config.toml
num_attention_heads = 5
norm_eps = 1e-06
positions = "rope"
init_std_qkv = 0.028
init_std_down = 0.00371
MLP neurons of a small language model. Each row is named by its layer, matrix (gate and up: input weights) and neuron, and shows model dimensions 48-239. Each number is 500 + 40 x the weight over its row's rms, rounded and kept within 0 to 999. Numbers have three digits each. A neuron's up and down rows have the sign that makes its largest values positive.
Before each neuron's rows, "fires in" lists the words (lower case) most often at its 100 highest values on Wikipedia text that the model never trained on. A number after a token or word is its count.

fires in: "12" 35, "11" 15, "13" 9, "boys" 4, "10" 4
L2.gate75:442549513527533515485508559510472542483432489521480469428512527431480585464489512492495547488582522555468463495506424546521481441477537535488518445551507508497531499509456551473548522524500487560438491566490532501549575522536483593444502487533556540434489520533429522507479504483483470465537465538485422489513490513548447499482456532498479517538459523510481518432456539487554432524501529464509477526492492520488579449499512560505537512508430494579497543503507514489536496580495485453523470455447501537531457499578439451578534529467475446498479509585537492455545500424501471487
L2.up75:541554556528524467631443483536546520539500501480421474499541422493540554570453511504439534512548558489533472497517481526474509497483547461481477502539472423483502515543579510566487551603468549481527497528491552497544485478415523529510499545525510550496450489526453460473482481490451508539507567572502558538535462521446473489538445578522507506565515495443431478577500494495519482456494577498543493487468500484424486511510539440490605523563540535476485493530486468527440470527580535469517544534471519447477490492432443541492510516520537463525521570512448495461484477522544462530

fires in: "new" 79
L3.gate91:468464456499540528514533501569524539525499517539538527459526460528558492475474536476457536461477464493510543535531512530488430513478525498452508562562555548533511485461473498495532459489442492458449543531549441417428493528492524543446532452481479516500495494489509544454531458470562513450460480477509446445551472465551502480506523465480475531474459513563507565516457579524490494410558524573550472453560575548547502519464550570514533537436441513534495516514525534502487472461464463488439413471466428515449469528473503520484495554448519435465545498467572510512519489531433507572
L3.up91:535436486474433536490563502508493513568533521471568454533497481497442490516501486481453469517423508465491513540523458520523511507543511457502469537501528469454466482457513480479506483517530480503526472503519500476533502527502472468440522528481530441465471554463534495543517504459472382495549620485546472483498481509512566528491413503529565564463510455518512465484512518458488448402499534420518530548540490443556497537414560444506514480522484497430475514549490491548524469501474565516366577463472507572400493592530496494504461573484542479571481504508520487579503471463513518499

fires in: "on" 26, "he" 23, "after" 12, "had" 10, "will" 7
L2.gate76:559539485478520553528503531535411477496514465502507520497496500541524528502515509506527456521583559430500577502509412523522467585547482507463483510482462471512537488445468544487559487477509488593465526583467524519493477516562465489508502533542544520582530492472522491450510542486453530430451432538438495511497525542486525514523479479524534522472577511544514530545479418527525538529516533558494507476507483459475444488531523494441579507532495438555582497450525534542537524561514522549560470568608531541536460494498471482535480573506465493475452478480436513502524543455463450478
L2.up76:500522497500471531540524443550457442443541537584510489494491506453506547495530512441513464542534524507531571489507459489524501488537489498425464531495444510470540508426482491497528447489542465498469489481494510455489466505549469548485496566548464489533527543391549537525531545459505497413509508580424516535506478548512516538471486499514549528458520562520510550515430462510511500515507505523485553460538461450463439504522556524551582540504467451555510501463524521502483560487551498508451448618584537521585378530587476488511460547524529446455458488525422464580536465500547514478

fires in: "a" 89, "an" 8
L2.gate748:462520456443588549542530420519449493479493565485546461429512472427484497483419462506429491539444514479489482511546498442446572548453480496470482575501480498465539538450532462511549514563535483457472495548485506489488521476490515557516528446517561484511443455421496461505549445576513483588476513444442513474509514510537509540536420526509535524487493530532475511503460519517569428431488500474508538406518500521509463429465542502452455474398420507583516549439547539587506423496491512428504570532460510503475461530523438528476473485486400488550503481486545535519467458540530547528
L2.up748:517526544524547555472433528493448515452506509531504462476567575500456408470548509550473498493491510527493483458455458474514470395577478455508534445444478570516528543532561483451535490466524541609476489517497481474514526514503524585462477528504516506536511514536447465472474433461513483476478496491423435472500489463513434516518534404483445542567470550524494521550449476557443505528475477467537462493490503508487536514458476508504471413535445483534575475535549532473495464451523464480514525539575488498495472551538465483555560504529514531440564450501531517451487461431526447576

fires in: "can" 41, "will" 15, "may" 12, "would" 10, "could" 6, "must" 5
L5.gate66:605484449515521487539570525514466460490586519521508479486494532525456530434542488446474526491479466428481502461570578568501483457526493446517524517514413524625502496536530440520531471551527488495457428375512461438472478494513479469476547491500466477505540534486500441586453554522454541534437457461462457554544447464499458478490475472540532516445486501565547442531522470471412445507491513468530518531579528526441524528460614447519496527490490469510459529485517494412433518484468492479472496503547494490491490489570505486402478485498512527489491535461514523495447483473445476510
L5.up66:601543532486521496583497510553530490470494508510524512420492499447531433484499532535524513519538528507563470475499484484515473544511414500490406530517485479509475490548511447511509541546531459524414542568511504527460452474497440537462534537490538507543521399489497512467456533460565508425514469559559499501560430523433500432476492493572480497562495552442435514465453517555480489531493494461451530508420517513570496459411470497531509512486532459546551521449533436468547496498500527526554453483477489457506534512479528526499509517448480500539456490498519493491423457589425382549

fires in: "war" 32, "life" 15, "career" 11, "warid" 4, "navy" 4
L2.gate207:371514508513535534515482367563487528594510548436511503486562462481511498537427536542490523533497517450502564452435519501531507491477478480452482412479497498504530505458509497514505513518483552511420526548523508509498555504510496531415565496446543523505489523500535493482548536504461467482474558596493538436500520488503515479531530477487479549517462499462480527513509484494558438466525509441458447509424498507501390488502516525484497538511485490474521493552490481511473444477509578484534519542491503529539550571487519510521527511450500409533560463543508511524445504522525467515
L2.up207:549548510507408470465530473491509520476549479513541480516464415454448496515476469464548463484513520521521510500623456507462487523511504556540499489502566437499512438434477455485486499514557460502511458510471506497502490562497528493492523446495430520507544509507573550483514484508483516472475401434487432597514448545467491445583480490494438483494406553503423470448465510458530516420522461450521554512545479468502540435531566563536530503489524543503492480490522480469548586522528542492464463494526504515525488502547488473432515486607433533518449518491496491527472486509537497452

fires in: "is" 46, "became" 13, "was" 12, "takes" 5, "took" 4
L3.gate616:514393528435433505565446446553522512519454593593514496453457549563549494532537499501465428457422519518485499488550515465522526486480575481497548543471538523459458537512532517504501514512476433501517469466474502467442561460574512494564468539505514511565522522552580491560521519499480479458518545462393508498514481505554533496509511481447469537506556465543481549455514493549462512469515490481566501460494506527518531533546490470573520577496395509475512543516528485513573507536495442464449537519580472455486508523541469501538538495503491499572432464455423532538475521482475518458
L3.up616:547473517479487500500451517504482526570474515535451483521501511519482517541565427579554477496505429480534510499482499497456529522504562488484472479491606467495472494531520489488520465534506522533434566490557511556427493499485569456426554554505501513463564521532501493476482485527556454543509483514467477485461498497513527449511498501540470433498479524466492526502513502566508457467472595461477490476468482526533485560581518533476466407495437453463508448494497508425509528545377536559469447559491561531426534490500522483447577552522416474478450502489520510550399529480489539488

fires in: "label" 16, "club" 15, "loan" 12, "yards" 5, "side" 5, "stadium" 5
L5.gate261:529544496570507484504544578568455460492493481536569493543494506456441517508459559492421461475498530553455482453495509453498534520433499523509512516544518446530538525509425544469509511451515507526458494600493474573455474523486456585522535495536484460466467439526528496515466496483520448506545529484529550514457549509499532476534527530507557467469540495499463501443539502480475509511484502438502554572459576415483493528493535450470412566434434534481543490591403502493480450576573459572535540531532460503409466492492537470505489518471406505553453525482520488530498529540505496462
L5.up261:467581484492567486554574458597537487561509524507483473461480519424423414512504570486473394535528519551487492504506460458475548498472598545496534508531498509520512526501463493467518510485522522501493508540490529539473511553545515531539515519547524532457479455515539559483492534517545471518503446530514555478524517436495466489525502467502528491505536559509499511401588493492554467495476464466509576485571468479411416493450542488510466536455518470477479518568502521522523447483508443492527478525518568438493505564557517491499515469453439467533445480472500519487518550500493522515

fires in: "first" 29, "a" 22, "original" 17, "final" 5, "excavation" 4
L3.gate502:543515491487538475541521471576474503535501503516517477458487465545484496422493559443536506527460486516551540465465554415486451495563533547458498472492502508440514514471474498477479532613553524475498481525497587538544477472431510455492521490460562446509531462555555519476543508509542410524522544496489495510440502501498478543394516562535503475478531571549397436477512572481533556539528499517413466567476486513517465529462508452538525531413561554516508448501518503473570494482502588551451506513568497512424493553497505481531491462514481498489471478499476522469593557484494515598
L3.up502:554436537461522481459461572536520498494461512530493487525531450501488482505517528507505545502443511530468525482473549511454492511469469489535516519431472477554413496498505498525507486412516395464547543457532605505485420508430496442425495474510447553504522504545604426460585469598560512524467536497499493531510443472468438452466506535605517437508526493528535470512462458498517596489467481509433474484493479571480489551470525443489415531411476470540524505560472586529547495543486452549517485454538474499520498548511444461489419505506462467474521445425475569531513556478555513536

fires in: "club" 37, "football" 7, "career" 6, "baseball" 6, "bellamy" 5, "draw" 4
L3.gate473:468557488508440488574466459508456480473501485563485446454449513485385509390595554473484508472470437565508551477439458498477513462483528553531439602413412457554485480483503515545554547546506546470511570461475574490549530487554495507529561493569466467526451479445467472511525533471455518531496497494549473536576559394556496492485555527433498528554418470517512508457462555489513481553525489454518509545474467481470408489506428488480521488485506475444534544529486529555482441527467464493464441501544487527556509476495549488440468525493443561488511477498404561473531516528491449479
L3.up473:467443487520509452558596508483550503499464485467534502454498506479517482525554532532514503527458489590485450367414511496432523480507506569436509536460520477412484528446531494452496512433449533455534485475507488560489538542445509503478469559522442517384436504503509491454439442503502517413501539548488519472503460511500467555489443489489508490470487533481459481472464538515553416477556498429466544518470465510460471519499519534506531481492495543516510560531487563451482552470492443478549487551441497506481579538444478484520508508488504486502495506462475436533409494482505500514

fires in: "10" 24, "13" 16, "100" 11, "12" 10, "22" 5, "11" 5
L2.gate712:476512535474506517541525436433453463468491459502553523553538494539523524497550503558511453489559476446507465510575490491537550480506551550477559533469472485570510489477491552518537521531508485546470489509513514527440511500508533507543525519521521475519469475519486480522505471521505490441591499547508462461548473491468445504439492471583488557533489439456484491566508478498463506478491501439548463502472538506481446432571536527471494428531527481473538486490504550536474492524455476528596487466460459456522457509441500564513518550503520554535405511528579464509483429484522555494
L2.up712:526491494482501472489531485493503512475440453479444468569563514580545541491570528531439477505497494497477503458442486491480427567490558520539407548502529542503516535465516445527437488473439497540507448559529528489477455541405538486458470536539496564562551570516526470489476515516574476514514531546497482524491422527513493491477485563500506533501470525460434454569508478494542466535445521495504614468420459513492540426547542525500463476590508450501586527511500537483479537381509443464537447479519503491457528511455488407492527416503521504508503444493537480502512462543471494526

fires in: "in" 20, "issue" 8, "on" 8, "win" 7, "published" 7
L3.gate12:584471542516502511518502498443538488515503528467485511496529510515499529455449536563452503459508452510449476489538515545478524493493468524445573498497410496507440436480557581547549461482495490433466505445561477517554540463521486513500533483512420552557453498479500554454480421481466492556560555550461538462446546518523565556512528505464480585415522458469536511480461494491482478480411470508545485500526494482544529519520454517504444494393554532538429511564526490516450481499503463473533474485504426542509474598458506469439516443576458512556528495492461549486495516451526491517
L3.up12:592510516460443503557563466470487461501533510497497452533510519522486566571502489430513520437484444506445552463489494477458531479505475447473489475464438450453425516530526456486483473440519480429566498531465501473513541486495494523484522437479558391429475502504506562502504532436575467571510499569512490445541502496513496489533497507441453464531550559500489501480534548522561475460513526501480571452531486518571494492527474446513473592413508486509440471442502498612539495472355496423517457466445464537496458482480520507490503431428488447509523559497499518545509546536470503538

fires in: "born" 70, "released" 16, "loan" 10
L2.gate133:546527430532525528559536447466475489497479408495530453497496431549507467548522489479556450447553485499486568457510489451451510500500514542496545463463508447528480503514462507482549484553577456515490479473522540479548477444485465501473530479579473449522479489437535556495486489479472542541504440520491539524509450502490484579461539563505495543588548473537466528457532517499471407482478466504520531578458493464449497465561466485515467497518529514518504483436413444535463424513474464557472478445493574537446480525532462513376466579527506491514454536506583545535518504442468540504
L2.up133:471443523558544492493493547440408540519511536493545524456489419454536496513584519499442528541492438515512495492515541472481499494468417584429458434478429465526505439496529540462467481472540450522493453435482533533512484491502588570532494514483528503488452520495542462450452538525539464480539440517581570420512504512513539488485463527444489400453476508455472530423467494581452493547467492467496524614598512489478491484434484485486446502481476505531409527492472515512475493469532412538482443471484520450521485506522582500481498476503551440515543507522511450547478511536489516536

fires in: "be" 36, "q" 9, "items" 5, "being" 4, "was" 4
L3.gate523:510518513433464528550512541505523433528471549503496544569507522575473496519497505532450443523506512530508470508446516484577522523530551510493579503507581513476576505468513499456475539552494494528452570441500499497559496513488490527488467541585473550423493493493504507509518498520526443531465480536489485532544480514506484501485479514500461508448544461608529493482435494497490466614554550513451443487465505491458461449439402473485541523549563604470519466530477505535552451517481461516499551452522481502477546486484479560480487503495526500500481538449522540468508544421535495562
L3.up523:514482517460505494467489520541402467521473535520551505455500448529498483521544597560493522480480628515434475441442486470566505510554477438472510513526541531492526631498553563433497531444498563475521484535469460491478437531501411498467540550508527538512537524532502506516495541503521503533496546379540495558517507494508529537448446472502489493541533517424571520436513513541481448448497472504512500517492519506463541508512521532494513508465539455539513459483500450484545506502433505425547494536568529494455548510508432501529452610534489541496523543436536559412530468483454495449

fires in: "season" 49, "goal" 14, "year" 6, "game" 4, "match" 4, "time" 4
L2.gate284:550482463461467491488535480460530524420475479556481444428507528507488474498468441579530478512552468499503535508475446500532503477540530494487488518476536565595519507462538454572468454509521522491587500486510511500584578503462517565556522516560394506494517485479500500431517486528492424492485475518493444465451485528507507537491504482445413469458460478492491498527486447562547486513546461504491583505556510452550514549414503527534492559439521521477564497476492511498488504498516586477521521504497440551462508512549546533529540506474517514451546418461473505475552521513475441469
L2.up284:467491510495458546553533405489482503486503504528553541465493438519493537612577538464480511494431493497533445496517440491519548528535578527527577565489541484539489442499508548504560493503587512562536472486568514483464473425511459487465545478486500513507480463539440481466473514575505520423450496515484492513503462528445414465498476563460516593498455540532392489492476485486591438512529551430567511557550499518465438509445465515523536505492425450478618449458489532477490456455460560535547510542570504480547504534538569490463542515472499502541522487497480545413516506481518440508

fires in: "i" 44, "if" 6, "ida" 4, "fij" 4
L2.gate438:509497487481529496523484527508558506490507474516494517559464500490433498501560521425447552539484551493539492480469473484446528513528573503543538484518551524554531508486471452509551521429414524516511515542462535533536501491479509458463533492554513493489532456513572533493528429514446469463535445553527502508550528493537479503442499447481468530548477501501425467438466442465461539503638478509517490511508573483513471556525501543548504457541491468542590498562504452498524514541457510536488557418448506423437514536481456472471452572550512470511424464461455450519498534415441535512
L2.up438:470522508508482511521549436454453474495529509539464498535549467491530462513471472442539502467540513506423501487558438545564524471474410439380547507551443501445517557589544532526491555583500483431483515516481476481516523472529486480450454488463525487446538519461429484571456507533489457561502481471571535486471525499520448476480519543442509505492527470473495508501432609502568484443436573498501463471465517493521502465420445508541480492505568489514465522450446506519438483502586490413514503500506474524539545491564491538484572538460515517498466481493541542546535532497599463525

fires in: "he" 59, "career" 10, "1st" 4
L3.gate757:507548464445560550444513501467500490465536453581492411539482399611526561499516410502550422565482504509465477512441523497489444536462523518482503534496456417486529481481512550443520444525461510552559506536456503467497560541508555534489564540525462500487482487516422489400551463527485541506485503470411518506502548523565432494503512459471467469529494552528420521472427489546517494507580532521504609496504450523462467482569523499446572473471499471469532483458553535590523455460500533526455498477508573499457528529468494532488549482432516475536478516579550536481506469454538474552
L3.up757:527474505480468528468483501583464428521466584482541515454585445426563462490539551468534523446458517523532505470501520492504549498448550478452557545532482548487475463505562423535418406501467567521521451462487439530422490579432514503536467454505506580501497537521481533467513527517412505467536521485433503501553473457454500521592534502452440482559491456497453509504479504562467450469547441428526489482530445483525552563510512477494461514553572441463489537535540529485410514486529466517573466523466466456537449529557442508528510508517474484513535397506533503532434514470461487498

fires in: "24" 15, "11" 14, "9" 12, "22" 4, "21" 4, "16" 4
L3.gate603:546435518500502473410436469542526548496415520504492520478433493500436539504450501471542524507522494401454527482520469442492482579506493577497471542462532469475556497542525523466564495511475476542499486570504556435446502510442517461471430513540555499489522533543439547482463460555480532541488471481505504505479502443503477547577551422572542469433582449440537475471473465477537520490537498521507512493444572577522446538505439456471584428525563431478502484493498524523553521541515506465426507535497452453486550471458534516516502453458496488582483500516511522457524544514414479484
L3.up603:501506487501471473564518504448525516432407502412511443498457572479527489477486447445430483497518478497480503521453542575529478485466450438516507483417508461523494535538545453537442532440530495503480454448508492510530527512486486494460551541505448488564585420458588497431482557473476512498517580467424527460508456501543439490438501478479450478539445466546481453474528464539508478537500453471485491453518439454504491476476500548484401491523435458494497543501582528558360533488497460523513493468480590504500521455500476421412529506494409511537527497502510564526403521480498558468

fires in: "new" 15, "business" 10, "union" 9, "national" 9, "state" 6, "businessman" 4
L5.gate529:413500537496532503488481487493544526529501491553487485490560468535519523524477465514519477499459532416471432519487557554478512476473453471542532526523568504474481514498464568554413491428480482448492449518563486487504537457439469464430474527615596509524483469505578503562507485574457471417555494466561526556482521465471495564514514521475523567497481496549478538549496504432494548486424560551526482538523476496483557494495517538540476478532459509544473514579485486429430509430502520521513484548534516559486615549426499441504528463545476492489414522485531486531450481539513562580
L5.up529:517569497470522496501503480527494487483548512426494570405484447520475509508537414417477456498513458537563493579436542501489426511508525530435454463510533473422396476480519457548548497468513498508536533527530471480490545490482454513520473506522531504550458543510517489545514550519519513476490506457507563541493507463582494467543519452457539532545541485485493531503479462551495564460478396470514469539525445441513492473453512497503461530481488455443501565528444519540580417454542460409542508522499509487481450441471515489502487569449520495489508554555488460544495496527509486399

fires in: "was" 49, "is" 40, "consists" 4
L2.gate565:525457469513494494470491525510447524520564477592561451507450537516525559474515440560526487466481497572467506478474418446433523520513488541543499491518546537528517601457523510535520540536530496528511496482514451522484537472482481453455531451508519491496521497482540572586497531535553518557491515475489515492494564493481514444526423547508451454529496517468392487498454418539512486477470609555551506550473535491590562531507485492496543517526470422468477479482478409528504517497492512465541572538470471422516503447523518536486491474546479491556601564487488505492517491426467500561
L2.up565:572487509454490542451479503496462495547486459575548464549424519479528519514481458502510474478495541500536523473483423435448564544519465514522512493493523540572541543474522542461591543525533454549629529538553506470504553505451480459473541442498457551556529491482529546515555492493490556539464456447482489462513475483460459397510461540485453507528501549504398511474504441525527503471475611531518518521402580515589518481551518476445534520487497423545441496447487479551519504499496499453518514511435446541492518476542501579506469504547548474562577531480530476496528533456430501498

fires in: "name" 29, "former" 11, "debut" 6, "total" 5, "darko" 5
L2.gate600:477472512492502501524549516526494525536444444466554464508526516499565487536452525609516543458504522438472514462550472499492425529454483544598503490497519479498492441432538503505521462445408474508537529466506547514451522530482550489565511540522539486436473472477464538537512501518556502544501445463486494428486490586517523509459478498504542545509560464495480449456521514437426563545515501468529544545405477492522532559531494526442486569458531539465501419504533453480496462518443472526462495470473510523634503578462508563537496469449521475442445460536466549434447507574503539460
L2.up600:531473472547494509480527533496478498484541430514560473487493528484442506469493463473478500475511501527515484481556451508523461511524507571547487462519482498534469489556477535610527554470458461465477499477494553467450484513505493390512535530444552432464547575506495490467492530485494513567542468456508452501486534500472469422423454435485439424471477520404555443463514494496549475474488459489493476484509486483532543542500534463536480500479562515446540525466507419462454486515491515484472491527419516478514452520454554563469443498509456482426549461565492481482478487521478510532

fires in: "has" 49, "have" 46, "had" 5
L2.gate812:510555473426508434523506502524496496482457521492537594446460443539524474504494486514458471427476534505499516442593587474480589452428502527525529466497540485497462473436449448518465570516428491483480476523459433549484535485595501633493578555542563453474514477476575525505460472512519458435496520574520507493503493469480542442524562506447443524514453548503538478523492436463447474521523530462513508542518540498489398577529501518434584521498515525561529547477513475482460520466510523448525431462417511489492578494436454447474475511583514473415471502492460524489519459512523534534
L2.up812:448496526480507521558530438442455535410492458525510491480504483521449498554513472475499501538510534452462504489539463516481603522467473513493462495535458509507471492545496445432416543527524523483417448536439508465512450526459528471446513498505427401453526544502436499475492510514475503451499499460467487562561501532507511532566491498591497583535499492435470551543539435495508548441447522467554465485528536523534541446544579506519528517482507562482536513475444568449481536432484466578543468475511520516521495486528444456491550564516556513519545501571477563425495476539450523475

fires in: "a" 64, "an" 13, "to" 7, "are" 4
L3.gate697:532515540511423518535538512451506530530531472510457499551513517494411437496514500603420530479525500492519518489484474482528471505448484427538497536548570510489532515540521518528527495485512400457549538512531473566477508536523500526501459480514464564533518438364549458481514530536469531519510530466489451486549527478439430441501553521462610478518553567527504467544469522451492514517566512468423496503506474502496508434510531603486438499485499552483477442512471438488560490533499465445496511529519510486485462588484501512569471456467522507565514522578571505572490535568521506482
L3.up697:385538522485517491590426481454510532526505503494430482518469551409463440479523487533481502550463453510472505447437519446513512542515496541528576550514419505562574506547499486526472488518543504524540529449424450512514471517458542515558501501431409492448528485509412528507452455420479558536437448490483484515519463490505435463639441509546450553578518497559536484574471522490545463431400451521474512511511498519513462440565468477508448456529474470567514493521439510511470469518490490505489528518490507513466486542573552456503492546467445578532518512488497502408526504474486477496

fires in: "took" 22, "where" 22, "taking" 10, "give" 7, "takes" 6, "take" 5
L5.gate523:442564468484497492449487466517526492542486422510504494470521538522558534453549580514520527514480482523548546477425498528479494459449540480501433562502458518556502533483489504497558492540395537573498479551522536531497484447583510482528554464500507541439516488523435506463518498466521537503443592532463457481499515494548494464416500535499531571340451561505503548531433545532485481491506504416458505503455395488563523524497495621493486444528546550464488541494501478502519474558498516554398538512505502501535481586500487455514489519491469500455522495533488496458450490481484475533
L5.up523:447534461439450556490494538386465485458506569408533537513487545463532480549536585493514429500542513502446490513515533552524496491417515548572476515567498477470542527418503489524465566448527537532429524570520520575521539527482564503484430528469514426474484454440456520489516467443501554463497473501536456525515554543428540515549509475517492524521524510467506496483450512573482512461493499462502482414509499497568513439526440445503518522493469431527455511453468489508486523478461485500632524537528499493520497547516489487567494522459486497520483496464436512438481525456513577506

fires in: "de" 37, "jürgen" 8, "van" 5, "trechtingshausen" 5, "la" 4, "maria" 4
L2.gate824:479395481452516505459486509488537529466514475499457487583466520591599527460500555513511466533520459568469486552525557558504440516508595593547525592445396490565473529516504472472431542474554454554525556484509546478462569488511499448574549501509564518519466497560447502508489465461507484464534545467431422508489538517509521480430495472549507447547573527505495534451545510413492500458455470488527469477493499553479545492501458514546519463498518547473511530476498496603499487525462468456511494481467505432503587501600551467433404523482481447503440526458458482483490526531518504500
L2.up824:443506512563588506466563492436520455527513523501488452474499397532476516479513478514463461553498386578474473485502480542448528493447527496531543529541497554507471563474536464467504459507507454478528490543498501474572476546561494523512524470503439524456528483477482508471431503481462559528525508485540430471507447534518497418467509462577523534468511497510557472428456495482542452491525492535536403506561454451508477528478522517436451521465516476448535528381523498565514438536463524433490472489492530512451551495543490489505548514409595446510424440551531467485476462518509565480

fires in: "united" 38, "november" 12, "connecticut" 9, "texas" 8, "squadron" 5
L2.gate776:492492473532473490457476481480478467535464424520533473415540499495474498496578475465477458495505458510540533490457509564566453548470490499548528457500545454495476444434460526485497425492499490510416539527508480522474515526496509462450539502442476523455518529482456495419509536536514468537499471440551554554484480584475584609536566398564546530494528516456529524466499443469508497464480512469533480512503501576474485483522475477455505520540487534479511543492458501463548457481524451503470520570521488588513512523531557548498511463455511482482453476533475481545538515559444509471
L2.up776:520505492505461526489469511528526495454529517426509512519564478516503498436496482519492479458572474552549497514480515490482509462496516559470559532438542462484526479464468502494507457497494493505432541532493511448440507608459493455554452477497517538478490507476517521565443472494579498515478497492496461500553552483516544505519555538436570499552499564525527562584547469490481434561540484513442534463465497506519502455497503492457545499481517516628493526583564494533574462438489463494514495452522453485593482412627495529577492518518462593497474439473414504456532467529507510466

fires in: "a" 92
L2.gate360:518462466454490493546532492512516574444453498499461523489515516471484491566435512561479484515473483505424476596482452562573501474493528478476452555551497461493463483476519505458480463498542486509579511502436501435536501536539510503532517540466495439524495490485518423436498501497519526496516524438497471501450504539601491563519504532423520499507528437477441487551528531518480539421497533517503470509539464528503590532486506516451535500429475508532546419549477501481515484536479493540421491491543476536445491502528452515492469496440477473493454426356544476483449524450466438506
L2.up360:548524454447527527490486469512481518494486509465516547596505468436537491555491503487493569501540583486465492594531572530536467500463507586494563583482501528517520540535458464505557491437515509511546566559527477527467576515465478462469446508533468475530499470505524494439483548474512435597481513487543459486479491469482467478524431543460511546514544437503423482466560456441516536455504594498443512548530433465551597513383498542483465440540479500513601486520532521472504431540529542526477468408561481488505483551566488468490494462541472538485488411436522475558565571500526507551

fires in: "an" 98
L8.gate376:486531551466560520464447440416567503516471511567455521547540483510531465555562547526517540487433477522471564487464466452467505456529570554531480449510499493491491536503502538547480524471475485469488545504474457490489559514501440528466502475518465574507494491467519562476495507533490471477513484414537493553541492477581518405477511444531518511530500468430521459426510440512459499529500573563580550472491556544460498573562508484491428475496456501535515398494502527463522525490460451496539445513525517456451518585467488558469503507470514506515521424483528413526505511495468526427
L8.up376:477477521477599476509491539413536434507555464504516436617500538499522465458478417438504483441507466541526539564402572469522533528529494532424480520529527546584475544432441489517460528448471492413515526461558528505504532471521439526587456508534545459461487511475518520461484456438567440476484501555502561513576474518477484413520490471499427458530495522510533533513515488505502466526415484513473479533432519467469533547514479516501477482519473515528506541541499485525527579532578455520493508563471537521455476551517511458548526535415483438518492473481553495509431521530526469478

fires in: "a" 58, "2005" 11
L2.gate620:580429475498559491568548511532558497506468418451486568429506475517515433492549571503494475530490517545453445503495499582564460462484520506496553498502448500505570572467540524497557489508511500504507457467525485487489490501481548514471538496444489465463528550467510449518488495512516569541460568552566506585517483506422450514503504447566514453469492582533473483463448550554506455499426534577463480516461460515501481524448496496464519491495519483421467505521503502466473482513492505488492476509455500492494519468524503524525544516550530411571516493499480534497522508530553519505
L2.up620:486575512480497480455550555499529483532521453527482474521524400462575543477516514552476542449574475420497485416577487518491501456476522552548547466458517556418436511490494466469559533489461442523538516502562521495480497517475473492435454500594475548522511497515500435532485443540512450536504493516490476469451530491494472509529469481479496516440553567579559546510513507541555527522493523518479472498447569455588458481510382473561440467507469526516559489519501550432544487524446465452485519455501500512523528520494520512498513516429551517419557539497504522537576476500424460529

fires in: "but" 36, "if" 18, "when" 13, "although" 7, "which" 7, "while" 6
L2.gate179:473497445485515494522509546501470466537460630446491503476463428476467508500404498504492510542481493535482490504509507454417472482538444492510458416458520507509440527508533512542491454579545556614481429512557464596480500452548543492477524522470457565526497483519465525505587466397449500463527530496460482501514527502479526556508524466440461454432479461527440514481428509418514451563548514512576508469520540450490487470469511485575581502557525492436470476483489479468470489464481539527452476493493419533513454515549538541515454473499481477509594476496458444533485453620457536524
L2.up179:508488458454485441428554492525433487510465484471508529560429465581541483513555438541456545414465483510524511527533541509499550480475518467444550504587481533494484537509468488490521550505507474472552573585530548456434444501454505520520417472494525516481451541483503475512507503470462540500469457622566526493494500490466487546488559537462482467502416541505533446512510604503481515533528491548475510476440467503507531462468482539516504496537575493520545469498497520504536422520529533505546466534476514568452501465531536413451419523504487544499532577396525507567530572531460519501

fires in: "million" 24, "award" 14, "awards" 8, "category" 5, "assassin" 4
L3.gate110:464500501502504536471525463411482509528502490491475368451500542491510458526513414494423439487451554532578454459562459480538495532539547485516450424561466482515507454502517486485521489486469553492465504492431513489493601504488453536535533451436528483561414527509572466496526498525445472505572443498505442473477534462548492524490561492505464493457464501406457528490515558485513387457540546444430507463540502505531550496392534523514423474470525498504487472580494465437419471546444493504484441512517521460402457448498487520517475456532628528509514470539509561511519496482527554474
L3.up110:468407545541499554554512465411469548550476473458503471506518460486541499440449458450411457516464530486560509460510467480538458511556602507492481503542504537491455506491584545498448534495483556490446526462498494509512560478440440478498492469488525505539485483520551474495497461452478511507548467428576522451465484501540532526488514513463423439461476535433516463445522556528485477426479625525505465451579535540519580450463488527563508422558562531509517459567425454487455516553433508409456448454556476425439554442496504481457498513460528467565552480453428542532451525524510495468

fires in: "show" 16, "where" 15, "help" 8, "give" 7, "gave" 5, "rbi" 5
L2.gate768:475578497469450468496457457464478483536496548549507509472497512500467522510508528493558454437549517465479495503434506559541422548468461523520474516508503516524453415556488500527454502527438557554489491546459483511425547524562531493539488519487513472519466534460422601496494515443456537512508454439506483478454500522529419444472530572521458532455543489447478533542465422479525556439483470418551503487477531558520466558566390465390421560485471413517487567457517469571564479455429516529510489512492547503483528504543468476521506524474530515477508490483525454506491530507501460525
L2.up768:516561532465506481501466498464540547570486531524541503429518478513483483481496464500504509396576507473511508517469505535516481490469523465489434442553473567534482412538483490500446524518473510561486443498482491422516484533527498496502509527466551534555531564477489556501502472423445545502512476482528483443444427499473457515494519560466493600433542505438514480521401453458563466513442497471543461551502446556481498547547422499481412538528502489543488586437512506494550473542440522495487447463545517476502480513520429505523532422502521553517584528493479484498523548477437480513